Weights of a small GPT-style language model, trained from scratch on English Wikipedia.
Architecture: rotary positions, no biases in attention or MLP.
Training: a variant of Muon for these matrices, 5954 steps.
MLP neurons of a small language model. Each row is named by its layer, matrix (up: input weights; down: output weights) and neuron, and shows model dimensions 48-143. Each number is 500 + 40 x the weight over its row's rms, rounded and kept within 0 to 999. Numbers have three digits each.
After each neuron's rows, "fires before" lists the tokens most often just after its 100 highest values on Wikipedia text that the model never trained on.

L9.up1156:501530468535499455478519472536448547490548529580477497478573542582503481489496428526494514463466518436487547482470505455493466550490511539533438546510464492484467500516559375517451551452390452537503514532473545496563461508453498531526497485503505491541499498508468605474458440506482476515
L9.down1156:484481475530495549573493492499527477543485540567504518470549578538575474518463536498551476497488467479541511522451495427504532521447486524523477410498585489514561505480565408529472467488458503486471566446571546486506491575427484474495505495470552574451503511484444566543503546519412510486
fires before: " ", " a", "\n", " the"

L7.up1057:550437522468456527495431438544519500545592429596476471510526476497503504484495434584510535557473471463504497463527473508507474414522465538544481478498461539484516498536527476515459428476448456538474479476547460536496498471485564550526580517478500587479426530469475500435489500487565475513
L7.down1057:470503464527509459528536523503539467513450488646428580553486448458532550456550505462394532547487502416497530509491476516528476483493488481419581593531470496525468485513480576540479448568497522476493439489502506499590548446515474532479502528534454522546471410495513429488524354544482444484
fires before: " ", " In", ":"

L8.up44:565500552483504545442496438480492554493578498536514525491538468514522511403515572479518494473536532482473534462475497514575506478521547413493436440468485501472569520469485512508541558474507537471455539458502505465505522535520542521500515490475486451554533467531477463498502390446501531502
L8.down44:484469513465528489475496549488532562477442489354456486478478613498480508521460537516479460466495464476493565505549540520479446504544520571455521580523524490457420506462430484528570475438470475448560541465505433512503477529537556476544479560563551493502508541443496492538452508512592472419
fires before: "ed", "ing", " to", " in", " as", "."

L8.up1026:477498501458486459483453529542404540493579537459459509448484508484515447467546486506503544449571441471468515485419459555531466513515518451456516439513509482536488497497460561599527503474508504457478530412497522406490497472535469538453392452543488370522445483464533492522496460493531533491
L8.down1026:582556568502517568503461544454488475524449460597441545502523537544508440466455505513454497461431527510480487451523455467495502518561521522440471430436530526528402577485483456442511493546531470491518507541534529507507510493473459468533542456533503578504482473453461422533480491491483450527
fires before: "s", " of"

L5.up1096:453500558465590510474487474441452534513528471473511463530517513487487494512534489521489447519506559476487490450478500472560516545460597513484477535506403467522470502512483473479513514440530517509386550486536422489462553533439515545521471556449499502516482537553548441523537512496476486463
L5.down1096:558453512559409503474458538492607457546445477439474514508461474526526497429534539485492522507460465547486521512524521620587457440505432516537484531485591518563480531482518470504450509539488519511471531483488550564545564503459405526433533512444412452516496414425494525470451509506452407512
fires before: " |", "s", "."

L9.up1046:501496488540459529532575503491441470539449523574476503533504416492522450508437468552481518482510513578533484456432477470492565502511434468539521467479501536532495538521518536478482548516533491487505439471497527515541448539555514462531511449476526520499469535554553430505454573489505546502
L9.down1046:473487507466485454472505468472486548425542500412428466490548414544529442517432529534475473519532433469494480452486419398542464453489450499442533492478439547561537483473480511549533442480486522516522512480521550540436494579428486523487504537503489484540567534448543532480493513513517463532
fires before: "0", "1", "4"

L8.up1091:442398522493540576535515507495505472512411507525515523496504508525555522569460490421505505476507473455557500541536527597475522531476609514472535511477486532472494475505486482548547520480514528497562452429486587453520473488528450495481488502498554421515483475476563458547466493517482476465
L8.down1091:407461468456523552495540491543433537544533453406539577479480500466517447502576464613499471459513561537427510521580485548442413436502497552425509544526566581477554475478498479464462552515453483468486533461499423504517492558504531477504421534454489551534555474526549503520515519541467467440
fires before: "ing", "ed", "s"

L9.up1082:599516497458496518498513503510505492531494597464432505478513535448509541480485474534505502442531483465409546514428459518441496439430495505520484460516500538485494510458510511476567415501448468434529499542485521507536472462502497466515475500489444461532461489553511484553456510430513536472
L9.down1082:499559493457546462462441504494531508495524472460466446544472553425474549487496514475534481493508510502534494502524510559536512518494448431491490503511523478591509439478438458501453460402494517426541521517547525470488499522502540551482449499504524477498475551430524545509505481435518450431
fires before: " |", ",", " (", "\"", ":"

L2.up480:547465403496463551504492497534475546543556515448564517489481565500507563534545501502515454418517546493442544494497491546556447593529545535465498472478534518481572476524544599470494550492531474505515515454502510496510509453442476439499499492553494458438465568554493556516520495432422467491
L2.down480:453465615568587463473489445478546493472489508576439502537482435425561443512426528515526506566557448488548461520552438474530515540524492511474511520573537452542523506516484476457412454563479542520475437514466539476469571550552515488540450488475449515553478528469497421520438542537548522509
fires before: "\n", " |", " ", " is"

L7.up453:507525535500550568529497462489477497540508473525497458485531450472474485461547431481462548487492513491491508531489473485528541543518574452532423519533502491442432546519464503501515486473477538496428429474436552542416506466528563501540434510498492499557490500525544489452481532537417501483
L7.down453:469506484490426506483535514462504542478452467583446490457466487524535527479436504549519506587507492475489478518508445514534556509473457493443554529519503492519519436580445424476449550403592450525476513413498454486520429489509504527451462599480514470539515532466434478521461492471506445570
fires before: ",", ".", "\n", " and", " ("

L8.up409:525455502499474523409518501513472551566510475500511530490494392530566507490490500582451526527560498551478541463494575534562535481482534515526515495550504527465466481487434535496528554541509478500466523501550498471431521478519539466482510517493514532484545591571484460418506533484445535486
L8.down409:459584452469543434519491559481513463508542548512486479528537483448479504542533434465522482523535479487487480471475568544486534507491450563497574562476472571512472496532492519613516476486520576524542453542482505505585506509428500505538512505541514485483457482438540486542495536518526539498
fires before: "–", "0", "B", "m", "2"

L9.up191:469475479478524522467478470532508506577513407560529550531512472484488549531478527419500576554465499453504459475533481479553488494526539492489421505520514445458450479493520463434499562469492509446506494472487510518427551407472531488487525482519459509502420547555456441496427474583517456488
L9.down191:543411530468452461502487557453541493502497522543399481481428547514513528459423451481476499511491487570499523518497480573462569518450440445482463480519506546517482475540481477477525424496522490539490533445555487469516457474488453503581477531547467516473462532425493602488514500491515450499
fires before: ",", " |", " and", ";", ")", "s"

L5.up316:478534586435511534556525386493447476549518569520456507483483494421480482536597450521556441516494550450429532444543537516477526527575509548463495533522458543480471461473444486552468500509443492515462493514577530525475465534485550495524541539495453440480452569585499484499457467557531448491
L5.down316:523489483460509476499467542417535550446491390557521475462492550533530519537526452598451465510484514491490494547453456491475500548481507489543480431471475529460432489486506514482499483538472523438553547477490464425499416482518474563540497468549465549551521480458497496556540482486420466455
fires before: "s", " of", "ian"

L6.up1207:494518516443482558490459466442534527509591501491509520499574501504501448477494592517524459342476523494429482442519505622543547530504545526536496520426560503519509511407482528554478524450554530483496487489450545484520545555480571533498431505527519402457529524531528546555496542479544468464
L6.down1207:530586496437511424543518519446425485460487485511450497549494550495593527549497446536471452582563532458498464522477491529501479508495493521563519455504617466513443546506505471521514477578551488533542504595496469564534528504421503467548459479488533530529523467526502526512492514500448479463
fires before: "s"

L5.up538:490458491471454508544407550504486536521512520526408496513508551535422518492417462534476463529408460454527511407529492491491608529447510584518517445537491529527514507518548443540582490394499409531536519462524522467502508447532481499473497429462424459481468475553442502511517561503515542472
L5.down538:473489517504487518548431493481535528456435447542517479539537537464493521479513440522469469569523451438540531491454484501458598436480500512539478488518491516562447510494551485447530500439593469510528455510564429505453545502445522502496480464540457494515468496555490486440504452464490442474
fires before: " ", ":", " •", " |"

L9.up349:501521466532541498551476542507440493477467537577507536454495566514564456512409490384486516471513480511488471494448570485487531515486474473575536460525522562510438487538455487538467459465514496491561547467471501458531476515521546504471542453472472545502515447483495512523556527445501428554
L9.down349:543494431453511438447546527530522554541559501498503548516526540513551488498445508523523507513452414564511466456524524498457542497488509463499485523483466497516504535554490432502485487493595545513471572489494522432485524488437485472488517531430529500438535518407539496489497508529546463498
fires before: "0", "4", "3", "1", "5", "2"

L5.up543:561531453490488547554530502562505502462494513511519507453537521507536461607478434556494511449565520468532501470506526505570517517446445486494479459492557530506412446533418510439516485516547509547498490561435451553441521491546459534545458499487445484461578573509465460500479560536498500501
L5.down543:506460418479479566442510563451472486489443501525447487451477553451503476480495491496534566566482548503505505525504515450482514511562564522565537505466509519530442430469528502588496488504529475479483481458538522538533516430505425443469530543490568509497475410542476490487521517476451563466
fires before: "1", "2", "0", "9"

L2.up378:498521510513528554526488503462492459514513458616400524515552450518530444459439469535486474463475543418502480574534541515509451483503535570509541481581453524482471466489512537467497495523449436468491509556478540449489473491570451477546539600508501509519560507481500505447542450500534488471
L2.down378:481463532589519461480523521502474500497458616449513504487513512464483599511514489465492537499548516561526493469464480530537521559554474431460448467479564517533489558535487435514470480417528529521503491456511507575497473502424532483493497491526522501528520531483486458552455527575485496511
fires before: " ", "ant", "al", "re"

L6.up38:499499562470433583496479482566455554570536482489471545521478476529488530488510520404553486454530532536530473470498518481470455552504485513449549531526447588544586524522455467487442483534536565520454395442462487541439528496423436538496485495499527491526546557517469459481472458564523524495
L6.down38:485500505542578460524501499526465470513488495654522562443457485505501472490452497563578561495497430487512497523505497525453450542577531515458428612492539462484441502571464510531520453546507518458565528498484413530509572572521481467481541582560504508579524458436541449481492495599569490487
fires before: "\n"

L7.up792:461579587513475455492494490479580563499578518576457469503524491542389527505574460541479504462549510476544496519568466491495525447499520621505534517460439512509453494491436581508506503445513527602441432469472456565483546432533555493546498472510425497448477541518487496537506506492537521504
L7.down792:489532492522449484526481466531484481580507598540490531466554539502438468516435535444542528499535475546502547482470474469432501501575491422475508453537413528516584488495476519552475578476495463561534471531475527469522546494489461502496526465494564532491524490472560508480492503524543516445
fires before: ":", " |"

L8.up1:487444542542446488480529494538459560494487562374526494493499532520471547554501410520529480482518528436484483467473552506503529517457505528517534568500462484483541513459475483465454459421499496565536546471556561490472453470453531509482532481417449488443540511522460447571459540530559465532
L8.down1:571527527499522536382496517459500531435504527504522509508461435443545509439464501490461494489435478510480525581455456570456516429505457425533477435480489497541574495572433537536540511491531551523516453465487501489484424553516475488466417509480456459528455457523517510502431549451474479509
fires before: " |", ":", " /", " ", " was", " ("

L9.up338:498543537469515526502528463509529505461542545548482478606502450478500489343577474535522515536462480511438539536493483539532481493434532460475468481604511428498418504469436510465514460494520564508453455489542472485511516498478490540513413531476501435556527456556472489582497511506502511512
L9.down338:477521503497431478588458544404509491450491493641446549487501511495527577481443536480464431521557511436522529488461522466575514472538516473498482498485467458580494475502545449436516529480533532546570477501500511461430424552525467461485500518466495479535492532452525533472460494488536446532
fires before: " |", ",", ".", "\n", "S", ";"

L2.up26:541562525479443560532470439558435510539452504482530466476471537474467495480493497498477546414444473536513456468512541443466501486467526516491524481556469530431481566498533450493470553503558547508473505413498525593492471567519505515480523508473509472528471594513503521443495471530546433466
L2.down26:475495496455512494522481527435500395483555511501467488490462496522502553517465420535506493531595520509506551522532487583444466507478510455449508481530527463554500457482416482468512496513471448463519500499422564514450513495462483508521441516532480538539525463483524471504510492537526550512
fires before: "s", "\n", ","

L8.up1155:507475514472444552549520552458434515489491520564468455413565497525550483495453488540554453495543503573518549477442447484579532470494474521496443588509511486496551567506485444534572440525443504466507506494498527482463499447453500561483491478545469562539501476511496493502481478470624507521
L8.down1155:523412492480457502452579559491444495486493537705546460487521442575540431515514480522450495487523507484517459511432518492470490458491484510502540492417465437492515524533540479559514452537446476554549498528466537528514504566500539441547498518496455477475435536453475589498467497486460449472
fires before: "-", "\n"

L9.up798:522429506495541467545531574527494456520506472475499530540496507536545443452530462515455446524451414519499542473465472509589473415504492501507547577527482496505474526537502438429519481487464578453516438480499519555547508442433491519619496464533471529471469450457444537533574410560554522501
L9.down798:544474496542526518512530556515534516533470521753517447471514472504544452487522474547453464563496522530531479522531491470490474479476521527589437469472509449496526540556433430499476509565460466529598504524488574531538534546520457471475525504483483427498465449523493518463539433535533481507
fires before: "-", "\n", " "

L8.up532:474492488463417501544513492448525473535501484471428506445488500524478506503461577476459493457520503506494496494507554522496555469473555539511520521507519517504498482447517539560456452439570535512482481472476514508555504591499532542555580469529559451592519517520606498495485559506579488549
L8.down532:523427458516479475522510490499505541353498466618535471503494472551541453475472456446519504465471533477433444502509471469520495539491482526507514566535488468596500479559471451497553462498516473477522529519455457537564459527418505488558484522568493459512510526427508545506463472415443535486
fires before: "==", "s", " ==", " and", "."

L5.up876:404446500461429459540579539534469442535522508426506522529482578599461486528562466436480518439464442513544539571510467437494493444451541522505519492496528541428529472467485428492459444513519571496489457489493543537438499454494532528505519482546458470501534497614466494534521496465509532460
L5.down876:579509511445538526513515488471504503487430547623548489510546489514501499499521599525520484535475556525534488508432446561513470520536467520374561415474472519576521537560429536460548497529446505479518512490490507475500531557466456513510528569472599528493497554479466497536486497621508532448
fires before: "\n", "|"

L7.up95:509474519533506516554450428439558464508465558573564437499511546572470425530415475530488484459504581456560524549505456513465539515508384517539476504554463515516499457451494560471538511445546516448454513508490475453538489429442489533519501468575490479502520522566488479513446522530518454482
L7.down95:586612537528446524480507504500457512497493434513535531506484546505473514485478476532508517490448419483455489485445532502483515516502493532555521434478483488480478545498582472529485498478567498540460519468523529493463491515504524523464452476501583535483482497483514507485503517452527464556
fires before: ":", "s", " and", "\n"

L7.up1145:532477483492460545482496540507507497473441521553513455502590554526566464481472491444496567469504504455444464475450498606514469472492495490492508515497557488511428497496445504499486479485507553435473492417541555490575432495486495492470454498562511493542454504539477479516479490471512479461
L7.down1145:409561519478560455541470499492424579551543508490515525480550456435477521540525439561432516473515495561535519582519467460499501532495528504450496494494480552484546534483560546474512519460447501528502534518538457470475517538494501480534482504514481474496502473426571496531592507568481479494
fires before: "s"

L2.up615:475480440474491578574467499427545472457465540450547575571471518497496440560524444569440570474447551497518562481504517556479444442437508504508504459509502478439458459506537474545526556510426475515551501449500502501445472511554511457464502506497505464514485484401530495440518456540566545508
L2.down615:562468481509437426425521487556526443500533526478394489513445450531471507538451521496494460520499464560508570499531477552477542524453463487450488504490535428564491506432445486479486559434511438477503429463467526468572532476459510436537520530518449482531559498513478459482431532503528498538
fires before: "\n"

L7.up768:515536525515462511443536497492518555478503519500463536431523455544466514501461571548446519508505534522471585469593538476453491472511464479490551511519477424517507526537494443504571511444438507543498464468524465534552515468506445414512498470501488512437583541454531453484501464579546441561
L7.down768:475520524520471516415542465476387525523579482592466529461526577508454549435456515531483570464457463533470494477504468468515493475537485526523501480505469442514456418474492433476516480503527471536495504533572537475488420473449435480536504552477516527524583492543509497448450552482558538521
fires before: ":", " "

L7.up604:507495564470480600508500517535485497597486480448481450469484521497570464522484484474495429541528486495451491529403505470520484429493483481486445495519431486424485475475590508509477486524434513443481558548477508497500507557522588439506532580509456486539405450473479459507526514438512544503
L7.down604:526477494476430576463493546528512559465447500601537523427510551426568495504446510531550517540490498489521445585515490567462493402483519471459489532513531476506437520563557444457546525519455491470522523474444459474513492460459486487485510547539438475483465476486476534522460499565506423479
fires before: "-", "\n"

L7.up474:507451493499469451484488514507474529487510476504527516446487504541511474467475491495439465506466470446473524527509512543450504504471463501469555438512603493485445448541580562568507479460471556478444403437564499417442476486505442505468468491542497458529480541454468440486418550509434475534
L7.down474:481552464483513466520565463552409508484483531561474473463583452481429529578434450558523468447523480549559442527500484549537550518558538462433446440523510470463499505478483476486441528516482434507498545475498438541475503565456507466481441481460544547496454468502535489494506509554516545532
fires before: "s"

L5.up845:492471430506411464514470526572498496498551478572533533503432452576450436478415510482531489491456490540524559525511515425542509494480490561521487518451502541565439538549509497464572440509532480506487448481438528479455581513469464439479536489562429549445583487524545476483475422514496503478
L5.down845:469496509473511487395466415486510489509506519655515552476505537516444523560492492535557513509456548536569451526453457494443498539485507532471450564487543502430520457509450512491515490477443499509526495501470531467496386467415487468557501488472435448510503544543522546528375435496456480532
fires before: "\n"

L8.up433:493449590472470513543527445507487455513516516455509538555552537490591536491499498509464590476505405490608525522524493561539547484591508385474490445532489542511495486496453550541458520441518532506500421374473454485431497494513442504576528485505475485485536488444509506483565437533624521570
L8.down433:488490528515508472475494549500572470470563464452493538525469489510471516487407550442470498493476524485465497473425489488481553506524481504466536573431428482538518519492420504566550472417518528503516488475487525499491500520470478463528458451542468563450506425453521491506542493452542492465
fires before: " by", " in", " to", "ing", "ed"

L7.up928:444531576494504473556442486528449449439491527548554549485510507523537510484424523459517494497478459503496512488413475495615412389536467423527561537542510483490509445491482548508573511538438469430445518416543534478506476562533566434485510468513547498504430438510457506486504478519532522527
L7.down928:528578440498457537479481584494480443515522536605473466518443590458501540422515449479466513465566526541516496503464485503563521506531495514484589592458505496510413505537513580487554560500479528464496526480439469474456545526470423434469514491497477503443410489502495497479482399580492439441
fires before: "–", "-", " –"

L6.up689:481526506526517573547519515472515547546504417499490571527570509530473490518529469477464514500496421468452556600522517497491502532617550539534458570452460517547496512484436514509513499527426545471524469431507499539544596448467484487445498519528470421504475460534471485473499478482506446592
L6.down689:494457612416534460435470496504525478512543534589562525470456489500440473501520536537561547533472472523536535500530478486457506484495490481480474518526468522539450523462471503467512509498512452492518488553473529491409532469505489502488404508543462486473490497462549535510465548456512502498
fires before: "\n"

L6.up617:516526583444558416511595546544449503592549487578567469488479464540500487489549484455556472489594420465540495523451530466479460487510564552462492571489517569463441500477466478458438523488523483510493470495494482525450517471545487455469547463508485461536571542559478511595498507572518495546
L6.down617:516467466530497500484426538475421549523496458664534507548518548527559516488521533444462515531451579483473501475459519514434545407439433517462455442516478485406469555497449477489435480549517528528487505547548538529568485480476527506398495475466528631447550440527503526512568458556482489509
fires before: "\n", "-", "The"

L9.up518:495541527474488546432522469539526483519508496433500603510528526522591479484536526552469498493452501500517526513487570533504524519585437389466492551534505524508521512495456519507528557438547560496521492424492390485435480493539493498464482505543465544535521418479544530546480464499514496480
L9.down518:470418439552448440531536462478520556530473504534439531539421508530495481512440511569483517424478503525527516481477422485504504556494536526454565497499485498427444491469509491552497471477460492556447539431460535474489412415504481488521448535517464496464482502533603475454527503508534471519
fires before: " by", " as", " in"

L8.up1133:456497521529478479530577526522537575492456527541536510478508530518519534451518503493465527467567473495472576467515570616492470431597516512499460472488501515503492535541477488576516492495441527527511510551505479466551527489426553465572639504569537422485459522527521516566465475506516454512
L8.down1133:485451524504481485509479487527490468448533488639610527529541427496506534486477491466458491541468518480430449427581475447491480543538466495490423591520445473498515524561513485467485551503447421434508525478521521500468556488522542575471558444477484510499486515468496487454485509486505433455
fires before: "-", "\n", " been"

L5.up975:498503404461545523448452479497489475483468513477555472501541498471515434496530503497477468442480543497432556495522471519491510484436514555491497430503517462495454508537481473452519490549503503468545528515498426524502485451532576574482538428527491460485515507456523472505461450461567499576
L5.down975:518448531525535561598546547501578501493495496483533491481492560532496487586486532522475486486489504530511514497469534470476570494477529556465488557560565544513546491450486465531500520439450449578561517493545539508481538507496466451493454551513609475517545486496441514475586542571543507464
fires before: " |", " ", ")", "\n"

L9.up962:470491521484498476436452507513482524443572496543534520539465513526498473518494409515525481507506587454520531474487471613499488483516567484446532504492517502491450516490527485473502466522435482482496421430547477364463487492483503468522414509542518483563509476507546424559477495484487454530
L9.down962:514465525486450408543478504511458452468479482463525604466461438493502467538449449601489506446450535511459483527434501462513450536508520492478477545457484462511458551526555513573503475512462473526476534571491491499469561545490484515453521440580399584550526448509488460502503454520464528460
fires before: "s", "d"

L9.up87:414500497521474503515521478488493497477547561583566501477498522575454473492449552529456431478460517486473511526525481454520529501505499548551559484495523452471436468481435514490468499493465474505494492483489503546486494437566449486495486436540491502484561521490513509525474545542436467500
L9.down87:460545468576567518530506476422466543528466528495595523450503441533468432552499527484562466494456543459477521501524476463453459479611473474517537406450548477521443545458467503490448460443567479531496492441548486533513476521486540548518499490509537576462532514538498443488513520539516526497
fires before: ":"

L2.up987:518539532538413522552529480561529489494435550511536510494501472548579566500565498509529467448468448475525554530587538515502513505546435495533492497504500528472532489544496440501535456548544384518451464469522453521534480448491565467552527427477482510502544523515496487514504447481444538445
L2.down987:500527542493530433522492498477521547502435503441511500468517536534536514481444490526515515539538523481568433511527495531540439545534585571512495483544423467469443485533569493526422468516490468487526472528482542477488480508525482462424505499525478459561475524526452521591536512470477495539
fires before: "1", "2", "3", "8", "9", "6"

L6.up747:527506440558515482510514552475505529521365432554487413536542444481551502483507555514521521561526454490476456477417537481461438505480504521536474451461477496582481499512525502550530575477469529498505480514568405402405502543517586488514516533503448504477516487504543556463494490489483526512
L6.down747:546533522465497501447532545474501502502504504466441536473561477471510518525494488510527493448512530466446453480573473525391507544474484513499496508477607521522539528504434536555487457497504530501462541452496469519490551482443451526470455508525443481516503538512564511541460606540449521553
fires before: "0", "==", "8", "6", "4", "7"

L5.up65:485567535572549456513531486473492504520510487593499539541509468531421523556475520511457463505531496535538582480557517487565504428519459507514485578596418491473466500525466471504532496482539445525494510503487506372463540546500449538521503470537472423505622486554504448545529465455488469516
L5.down65:493472555494430486464597564474483485525578549544526476544496525568526490553499480460506588506535468517487447497492460481467510562493516577500531537455544508520513476450454486547479479531502509525532488502471455565460484477517450481488510520471464476453515590519584528461419520524501471485
fires before: "\n", ":"

L8.up913:487492547496460505432487507501561550478531451444484583535544500551482481533478469489470538478494413518466447502536559506508443559592448462490494451530455494486444580451536467511559543520499514436526517445493483556476523493465457537518533579560503461570470438552435537484533446487520420480
L8.down913:481451490431531509509455460568502484529563517531548406466598386442484463438478541561495473572469560515537504527493511495491486451443504530467519492469452493555490499523466442472485494502522507499499527479466509510510503530527469483449548484453581481471482485534488557532499461491540495572
fires before: "ed", "ing", "er", " ", "s"

L6.up1057:532564526461475510507485534475461464566609439588500513544498527554486478536523482472449462511485458533518553495507490455602444475476491502592504461542458561497545555515473474510469443478485632537516515404518481487530550474519468567469433567524514400579502474494435455536513509514525539532
L6.down1057:517504479527542448490460525454507508515478515744522472516568486529473489468523577502462553561508496528503460471527505432575457480505519515503505496515481477510445501517473461493474590483503586568564518489473473494492492461558463538448535485471525499450566505404543507485591529517446530529
fires before: "\n"

L8.up1207:499540525533526484525536567494526454544503461433542539506459448493514449488512503429540532469422514526548444486416546514467514509501500542465518477532481562551424457545528501465573504517477476511508526498514484504506502504567475481492549520475502516482522549508420427475429520480530509505
L8.down1207:486501499547517526472430450521467555500494489441507532449506561536526505452483580612495434471512504522477485492479488507442491510571472499471459452457513441503538466468607498534470432525469517535458494442519599494536512494463458515470457501476408503507440506476567581502463516499475491529
fires before: "9", "0"

L8.up1269:585522468467478487528512468544514411580508487490454506465520442484459496515456461456491493457558509481559474505536515493548410444509532612473486507497411513549549525466540545479512546499428521414505489526527501542528532535476560496518493499480472544433453539428449506531541522511523480450
L8.down1269:511513494481514436460544514517582552470430506421513554504535542431502515451450541585528467495505460548501486479525445559450470509496495465497529445511475459565497432482510468496460549522514480493489464458509552503524569522538469495546540483580454503592484516566540562490447551475516508527
fires before: " ", "0"

L2.up1047:480446469525529533526449527440561501462546496543418472476469544593490562581552492524447498486540569474513568467494483544526507521464528513463530544524486519477523469525499462504467537496530484420545473472404475488527460522461477481505497558501474533583507543485502540458504472472527520532
L2.down1047:516561460503454455459499419540457504476542518518513488532529470476487456496401498453511481448456449559504528483457518533445477488545449440479427431548617469554506488493486450508467500460497497559497473457544499492524501488540526484457554476471516461415526475532466501502491534519512525541
fires before: "\n", "s", "lo"

L9.up112:477485526538514492515511475598498545525512476607499572485579577472407480499445488503497485456461552497518528498511531548550496525523507559482561442504487542474462553528530465495510507525450539485440512508561463438512493500511543573484454484534506459509447487548447461575491433465484519524
L9.down112:516477498515478449471524460483502429440531547518525493519486570518556512515496386491475511492541529497591453499519524513501571571456566559487515494445480447529509504542490501581505526498563465477552567478438548519547473552501449481520556525462513475501461530506493533514520454485474558508
fires before: " ", " the", "9"

L8.up810:440516563507537440502515452490460459527517509484563509507476492494547544550469468465530538467425515508419581484494528511426510482539521471475451509535568497513498516414521550522567467527517471457480425455555481504518478500530588510484573548531491464575476571492533523457487497425516571468
L8.down810:465535497501450462512521527467526488514593565545377535537461484459475555505497548476484507560551507515444469493579472473543484529518563460534506480490484459534539548577523473449495498508564511560530584462523440502511405421473540453478507528467511406450495530473438578472479527434464485548
fires before: " and", ",", ".", "s", " at", " of"

L9.up920:503484551417406515517498508477471496470529518458526436550476500477515502521467486545491421430577534510518495540571492512507501519483529485542452522545544505530456488429438483539441518467537466421450468487508506393529498516541479520452547481560489416436506506526528515548485490463621455473
L9.down920:484536445453500481546510464516493556488531465582511537403478531485501434546535514485443535500463506519493546515469488499483522506427464532510530487553508547535455511538453463448477500577490493496561548520527441498460490444397536519419419506527513499499471413413519547527506448532459548488
fires before: "s"

L8.up715:503510592512406592512487596552528478463529523495460500401429529551464475481507515465456516457516457527502506500488465536479575475533486446401539500429530502443513513427529485540498553524545509471465475427502546474476532478443545546517512502515497451483481482647458511557481458418551551523
L8.down715:522494432556581490578497480499540478457472481718514531430492545475555482500522500445460545503501513509450512457511496507486467438481502571532453532414469531544374451508500538537460438508580518507551492466499476492502506591533523513483544438537458485458461486519489466535531578587460445467
fires before: ":", "s", " of", " ", "==", "\n"

L2.up1119:518573485479476483491446521540411536527488470529531416449481485496537500529507515489520513474505550531508553502430431489542480484509498504513401518517471474499532486534556488571451477575495528466488507497435432489545512557519446572506411491437449475472442537461546459486525443530482442501
L2.down1119:412476502473482513500424450392569540510435550415463518480522559469511542565471430551460454478556504433509455474506507493518470488394514501516506417535472476540464531533455440489524401469493525574425488488526527580491434514507523457480616523504569473487537465467530517500479539459459526474
fires before: " of", "\n", "-", "na", "0"

L9.up1234:471497530528504535532425429530531508512495490544472425520513508512437526490462442526512416515485442509499573488502479497481501464539485537502537445519496520409478490468458519425516473465543450501504442479524445536624540450511468544511531567513465416479506521483465490569482487496514551538
L9.down1234:536497570477565500520553505496523532546513515475457502552516601448501481463507444513468474447524491513492503493509535479523489484459528446469471455463435464528474578512542539484493604473530444497534577466428558489457497432517465499483507543560523460567441403462518516496526493473442480547
fires before: "2", "9", "0", "1"